python train.py --n_layer=11 --d_model=320 --n_head=5 --n_kv_head=5 --head_dim=64 --d_mlp=832 --vocab_size=8192 --activation="geglu" --norm="rmsnorm" --norm_place="peri" --norm_eps=1e-06 --positions="rope" --rope_base=9500.0 --rope_fraction=1.0 --qk_norm=false --attn_scale=0.125 --bias="none" --tie_embeddings=true --parallel_block=false --extras=["capped logits"] --init="uniform" --init_std_qkv=0.028 --init_std_o=0.00597 --init_std_up=0.028 --init_std_down=0.00371 --optimizer="muon" --lr=0.0122 --lr_mult_down=3.0 --beta1=0.95 --lr_head=0.0114 --grad_clip=1.0 --warmup_steps=200 --schedule="wsd" --decay_fraction=0.72 --decay_shape="pow" --final_lr_fraction=0.0 --batch_tokens=65536 --seq_len=256 --doc_mask=true --train_tokens=315300000 --steps=4812 --dataset="wikipedia_en"
MLP neurons of a small language model. Each row is named by its layer, matrix (down: output weights) and neuron, and shows model dimensions 64-255. Each number is 128 + 24 x the weight over its row's rms, rounded and kept within 0 to 255. Numbers have three digits each. A neuron's up and down rows have the sign that makes its largest values positive.
After each neuron's rows, "fires before" lists the tokens most often just after its 100 highest values on Wikipedia text that the model never trained on. A number after a token or word is its count.

L8.down556:109113137175134139165135116136155136165135124146148136126113175180140135109121128133159116165150154112129110152160111153106126065114147162130112123121148106164120125134124133128118137171202118142161120132143142157131142107089149160127135133122137086104120116115140103134115136162112149125125133137111171113133094116128107124110159145119141160119149108149090150186117144118145140144149122103134087092130129167127113131158116154160166167146144171130151141147150154135122097142120156119123112144136132128122103200140150121184120132160116128144132117135172108132131152131123187140
fires before: ")\n" 40, " |" 29, ":" 11, "\n" 4, ")" 4

L8.down156:183105057195110140138119087130117138114113139136153117130142128148148142123116095124161118138130141107140078174151111157128143151136158148088119135151149126117151117106123073148142117146099084137130118119122096140134094165064151162141084144096126141099102150187140135131171162133147137135144129090117129164125150113122118104160112112108129108145138089156149126145099150146075096153153119144111128110122083113150113099115123137176125115159143113169102127126092167122144084129136134103122122071115153130125111117114125191133146114128087101093148118109122180130104089083174173136
fires before: "." 23, " |\n" 13, " p" 5, " pm" 5, ".," 4

L2.down742:118160100127146088131073129105146112139121108101127134111122144132125114104144117126097110118180125096125166106151145152152113177102074135156090127115091121129117134093138117122107126158125165150155135149128092137152137116141122110101128080134122103079144108142162105139119116115104134132140078110153092111111136121146072131096156133145103113138118119080165121141116138168162145131142108105133090130124096159123171163188144088110124133159109157143126127153162176135133130135133097148121133129117167134164126147136140077137134126126116131118112148135138103092138145129155095108
fires before: " the" 51, " his" 5, " a" 5

L8.down27:130144118093168145103096167142136135148152092129133142114129173144129091136143101123124105126117102135135120133095112154131164134122128133129098132119154105131142154079126122136102173090149130100159143108105109108158126126110066167152158187125114093136145180148141147131109141131124159142144087130148088129113099134147112183156078125120129116150139088101132119136128092101145131114163116143112140144085125135140130115101118073123117149114090116080123117142161100134100112139140122147117118135167119126169133161113066117114112081136144147119115099186129144123147138099128106131
fires before: " (" 66, ":" 12, " |" 6

L8.down103:150132148109151098152138161138136133123113149126118196115135169127129091133128129171168151139146153118166110144129159170134127188147162179152147116148112122167131096159102101142076155120137146100153105100151126155098116094131135153155110173096158108156125125144119134143124100133115077128119084115170091140141148133154135132119160154121190120124097127141117108174092112130133128143142169103106136151118134107106106136145105092119134094111119127074119136134136112184128162161113126112124168117107101160158163107139160118137154100116091097125108088121137121125152086128090149127
fires before: " |\n" 53, " |\n\n" 11, " |" 10, " Form" 6, " Ref" 4, " " 4

L5.down148:164123145125088161131184059154126163122150081139105135188150114147131127102102125084118103091180125123109153120160123094155151167175128121124109146120076156136143132168151113123134155119203158102109127099138116073127124112111124074124113128124123129067137121129135139125149086121141092096117126113146135115136114203094072184074108134139170112121124108115115161135096092122153110167165161124108126106128165124095136134152116128092128169112137118143131108135122104105127089098111106130120112129136125138088157163130085147103156154140143142170100122110091132136108118149103139118
fires before: "0" 15, "4" 13, "5" 13, "3" 11, "8" 11, "2" 10

L5.down28:123099136118171137184111142108134165125095155085121085094104125135123135129106129120112147087157089176131107084105114132124134115110163132126147129116145096117125116131113058134071123082137112109120106149142170093116176120147147139149124137111138153120117103142177176075182135134093122133148142115163119104148176128143093093131163120120087111146141116137143091135141188133113167118133126094139114120147093096121104129143110123119127134159141167122141110115110154126132131125155131095173113137091135143144083100113193118130083144083114132132103157089160152148136123143132133145
fires before: " |" 21, "," 19, " (" 7, "." 6, "s" 4, "'\n\n" 4

L2.down826:140119139077137145102118137110152051116123141072145139119165138134129163102133122113165140103113141117163160089133120110123088135143126182162145137061135123107120146137167166132117164102138124079137129151126132130138139094127119163088130161126155134167106127132147164151127147162133087101122130092124116186141141114133138160100129134156108117139130107130128115135108134106137148130126165102149116126145181150118089147117177121145125088090079144150108121104106130139116132106111124102133161156077129146184135156118149109153156105148131102126151135128122107120080100110133142082
fires before: " |" 29, "," 17, "." 10, "-" 4

L3.down760:157130107143112127117121120151164142152131113143168129098133159114135154152111079127134168133133159133125112119128149172129113104141137086143136159184089103100093094144141133114119139123135108147119132154168152150136128124096084134123098152084133126135150126119149120143136127108160105121116117100083126125116153109111142166132088151146121100099135136149109146110154135103093154175145188121139116157180171105116135128141130163099117129084150111122166112093107107117147126133106080116119076087116158174110156092070117110116124156100107104151114151158151135128142145158123178113
fires before: " |" 18, "," 16, "." 9, ")\n" 6, "\n" 5, " " 5

L5.down154:131124120145116133115171111161154117159122104120155153114105129183095105134153116149117144133140174126148084103136113080109078101072126101101121081096134132143127158097124137145092140151139081121142148145112120129160105154159093101161090098145164135098129092124131120103122157120156170147103142148165103142109143146112166134176157157102119106110099120099106098122158136104083119122138122120115098109108116114118117056123115158125120062123137186139093129132143123132148155100155132094090131104170153138120151136135127143077122144129087123149132135065104093099129109149102129137
fires before: " |" 35, ";" 26, "," 11

L8.down185:148158105129145151128167162093134154158141123076136155092148132156128138104122137125136132114146127119102105106120111118154094164132094138099179114111140124142085134171099161141118165130129100099097116120143116156123145108086142122140099153095144142141088176132138093162179155098133101158146142095128153160126144163131095139139128101142104103157164167125148099151121154138127116090121113093133138150136122159123122117133105160122105152112130168108132091135089142134132110081130154150144080164129121144120137155150126088142122149117190078080107171125104163125084153099167097137
fires before: "," 43, " |" 16, " " 4, "á" 4

L3.down23:113114132119121131058152130134113116086125140123119108126115167117074165144118124102111146116087151111133103147173107109139118136153093131100113154099127117150103160183142110120112125155101123130142112149154122107118141147126116092144129138139092117124148068155099164143142122121123142114110101111127127148137092162096107145169136112134168139142048114161143142164145129115142122137139143146148116131109140136138112166071086185142151132136122157136106106077108141137162081146148105119147160156086108119128093149150085190098141143157168143087126110165140103145087122111118175124
fires before: "0" 41, "2" 10, "op" 6, "1" 4

L5.down632:131130123143149133139082169176145144159132137140198153148139080131141107145106156111107151084126136146133098115126169149130116051108126156091127117117112149115136122082118177116094146121109166164158117120107118117148123114099127125094120123124090129145118114138102134154114140089087127109131163153120138097091133110128109133140125144134091122114161132123128095125159131136126128122171134129105131141152115122128128063123124112078172118103105169095132123133156126112120142093167146163118099147145133091157132089123095125083147132146115153109124146109144128132162176109134121110
fires before: " |" 38, "." 36, "," 8, ":" 4

L8.down82:164123083168153145122109114125157148093140132126128116063136110120148167116138108090122097133108140098118145127174134116089143135128150116112126109114150136137130164087166100162152103122149160136124126135119151139144152129116126110175144123106136100173137132119136134122130149172120096135143140164073120132133157129084126146098096175108115138137106114113087136149107143137166075112109106099121161106115107127136129146128105111172147130131081171117111109166157124163162126129137107120086148151115141127095168163140162140138070139139101100110135132148118138104117098139127145127
fires before: " |" 24, " |\n" 22, "." 8, "==\n" 7, "\n" 5

L5.down469:102134178086098137091144150104122139153108119181086127114102117119127137134162116101110140135109134148123157139167143144130118077139129112149112110108154162083130155123144133139066176098161132140168119089135130138151166134134115151138129134119139135080146109098114098111114101158105082096136099130103148127115146161159122134138153121144130107159099162168141102132120131140150117162108110108139114123094137107096163141133087126150128137118108156134115156086149139148122120123165132109092110103186172115110121164133167116139093130141128106091122148091114119128102133107156170090
fires before: " |" 34, " (" 12, ":" 9, "–" 8, "\n" 5, " |\n" 4

L3.down383:099123095093085127100095115135124138114119127091157130122135100126100117134117162122128108129134093153107134140105129127100164096147156189120078155112158144144137152104124148147148125159131132145119087120126112118110104093109116102116147132130095120101147097110141123112145129122143123123160129102111114134125123105147113100107144138125098135125133135149120137179080116115147139141102161094144108115116122098151085139162138116114083117103133130120180090154187163113115144115097111126143087131127120155108142164150146154143089173139171132123159142146082145119156128148183132099
fires before: " the" 27, " he" 11, " they" 9, " it" 5, " a" 4

L3.down382:136115158145091125159127170145102126108127123130113124133114159113132141116094106122140108146147126157138138125095113125160207139101074210112193111111143131171137123085104093110036115141140148092113139157146102098124104167152096149110118099155130121176123155150127098100134104124136075118152156127136141134141120148121111129157081149134146118120103095133124104140112074154125112142142108134132135132159117125147153152120090133144127140135105164151165107127127127135142099134111139147154102117101117087149140099107131107092103165161167143115131116105064096141146115145141132093
fires before: " |" 38, " (" 9, " Squadron" 7, " \\" 5, " |\n" 4, "," 4

L5.down732:145113141167149114123114070165149119128101139097131172142132111148137111125176163121128155099090093163131156095173109096183122119101082141170108091180117114114128127107130082119124143107141140161114125132130140140114165110134125158096120097112099088162154066097122099124137081123074085153156123144071148130096092123172144151115118159107167123097135144186101137166119132135082152119132150121134131086084132157135124122127140128125151130136127145165109092123112115099160105104145146148092151114131094179159151117135122111103098164124126119158123133086157102095126129138140151110
fires before: " |" 36, " (" 5, "\n" 5, ";" 4

L5.down317:152140124158164127145113158128131134122117131136113133135162166134111142124141092124125116157109122100097127136128107202128117135107129114100130154116143137087109125159109133123151180159120127139147136148108094176147116102114118162106119140127108126122139086122108159123133117109158072126126106137193115117137153138119114085160139139119131148130133155141103126112149141140129174149169149148147123101111166132152141139130118147156187093094113126172130137133129130189153111150058109107131144136163118165148148088134130092148136125109150138087162140136111148172155123121114155090
fires before: " " 35, "|" 27, " |" 4

L5.down167:150098116126069130108142151127115125117110106117143116170146110181125071156125117067098116130129142140128119124142154105111149147093119140138151094120144150121092118151144120137107115118154134132106109148088120145149168137125169138119078138141130147129161103083088120129153143138152100133125149113155116113116133140140135161109159126166123194087131108131151149123109131082098120140148109157101084112090112107120116121164090081170135098132196129106097145107124142135093122135148121138156124132169131147108147132098155138091137114133156152117119143112124168124125077153132168164
fires before: " |" 33, " |\n" 16, ")\n" 7, "°N" 6, ")" 5, "," 4

L2.down288:130148129162125136118087142123075094119113114109094124132177106094121125177152107139112117093137129120142072137129140116124124106144122127092112109162158145104129136140155123107140150149126178103126144072155067131152098112129129143103107134117122112123103152117131166148137124109104119142124097093166111120163108069127095159138164131112134166119108088086164113099160121147098126146127115132094162143143147118134101122112130124118123129089106151103129127149118111115163149091123113180083147151146120116123133113096186140146142120150150188114144173137110111108212129157119143174
fires before: " |" 55, "." 17, " |\n" 7

L8.down308:124140114148155137135124093100159125093115158122118112106140123150120098110125116109089137163114147135148138129123143095132115136121140131091131121067093134121147125142113124115120100122147068109105126103193178136149122170115127140153113159145116085168104079150094171144119113151099120077110136128135156086124167150156122153103160131093112099138131083124105150108108146113157137115121117130129114098093145117157119126101050139122118150158100150089156139122143094087103123137115139129125099179117120154146133170138138088150141086132141080097177123188155152080144103125125170154
fires before: " |" 34, ")\n" 21, "–" 11, "," 10, ";" 7, ");" 5

L8.down729:158113136095129126161100145123104091163093101155118123162107148152131141125148138154159127078123133119134167066136138144165137103120141140085169142101157111106130119128102131127120165105088128163121155109098153147121150112141142150103092136140134173095142161170138126060123085149165102099123132145131174112152106141081089142153133117157101091114092126121116119137158137126141092092138157088100127147134129157139144083134091136148111100098127107136154107098184089104149098096091135121098132134141119142129156076098119137131135125103133098159142105143125168168136131150127147120
fires before: "|" 80, "|---|---|---|---|---|\n" 6, "|---|---|---|---|---|---|\n" 5

L5.down488:149095153089111112112086132150148131135097112102120102113099125131108158114099142180152121130084096147114128106153150121101093134091132168157119155154164123095162093131119121144185135134135127137114086135151095108097150126151134149118183086081106102102128157102136120145145149093120107114144102132168118146092128124136078172127130128083116140127137109137074139165130092111134139131109097168125109129133143137145150129130128121124131165164126124142090090160118126130126145113153121123162123118072138125129159106124101072149143122176152129107092170170095128142141120097103095105
fires before: " " 22, " the" 17, " which" 8, " a" 5, " May" 4

L5.down485:134112109133153089135130182090111129110101170107159141074121115158099155110169069157138130164097100105115134159140107128129140124072130106100122105144147116143076140146091153149160113132112137133105101130142113113125098136099140112126093098123125131108112125097157125131134126112121117129154120126091143120162118145148138129151081145127142071169109147170134130157132193102113122140090137092188146090123080125128110163105135101138109141123091155147109091131099117142094107127093114143093142134139144114140129086121144132097132086085123110126114106143107157105142117100140150136
fires before: " |" 51, "kins" 5, "," 4, " and" 4

L3.down661:150132108125161099128109148145092138130127130115119146115146153119135179081151126125105056137130132100128125102132138162127121128146139149118104112141154125104130145111121150116114132146121155119140145145104152157138102155127091113113133136149169125139155132130126135139143131150151108122112129150123148149115131097076099098169141115110160139102113135181084107131094154194160134158070113125099079135118094162079149135112156149103122089163105114115153147117110148109138115132101118127123113129107131121124110158109133105127123167111078123098132130107112149179120106101151131106
fires before: "," 18, "0" 16, " of" 13, " " 7, "." 6, " |\n" 5

L8.down241:143111120118135106073106114146052119131125111131121161103126088146140137083144121109196106123094130145105149116158134113154102072120089153140169113120095138116111080099067107114109124150097139140123096131141125154135144136144143141125119114157150103147107119110119143161117095093121148155114101091105151151135122141094156119121097144110163116146126146113139109137135116185120097166145152128144156124134110116163086102130136126113123120131159170137153166149141172130097119133129097098134136135089096113071153115128106113128116103141126092125137094104114107117114145144120121098
fires before: " |" 32, " |\n" 8, "á" 5, "'s" 5, "\n" 4

L3.down529:105163130138136142167123127112190106143088130121110117149144129170125149129111102119131114083119146139152100107139122132105122117111155166090142143120103093116132109126118099114174134126110122141157116141153090144126132115141160151150140173095126110141126162093108129151159101131117102181138112122169139104085179162122122124152132102133112112121095127094106134139103099136093089136147109151106110077107132104169128130151107122117146109122077137114121117123130150112141113133127142131130117118156107118117072115129131110149111146108128145092108100134136130169091111065157158114
fires before: " " 45, " Team" 6, " Title" 4, " ±%" 4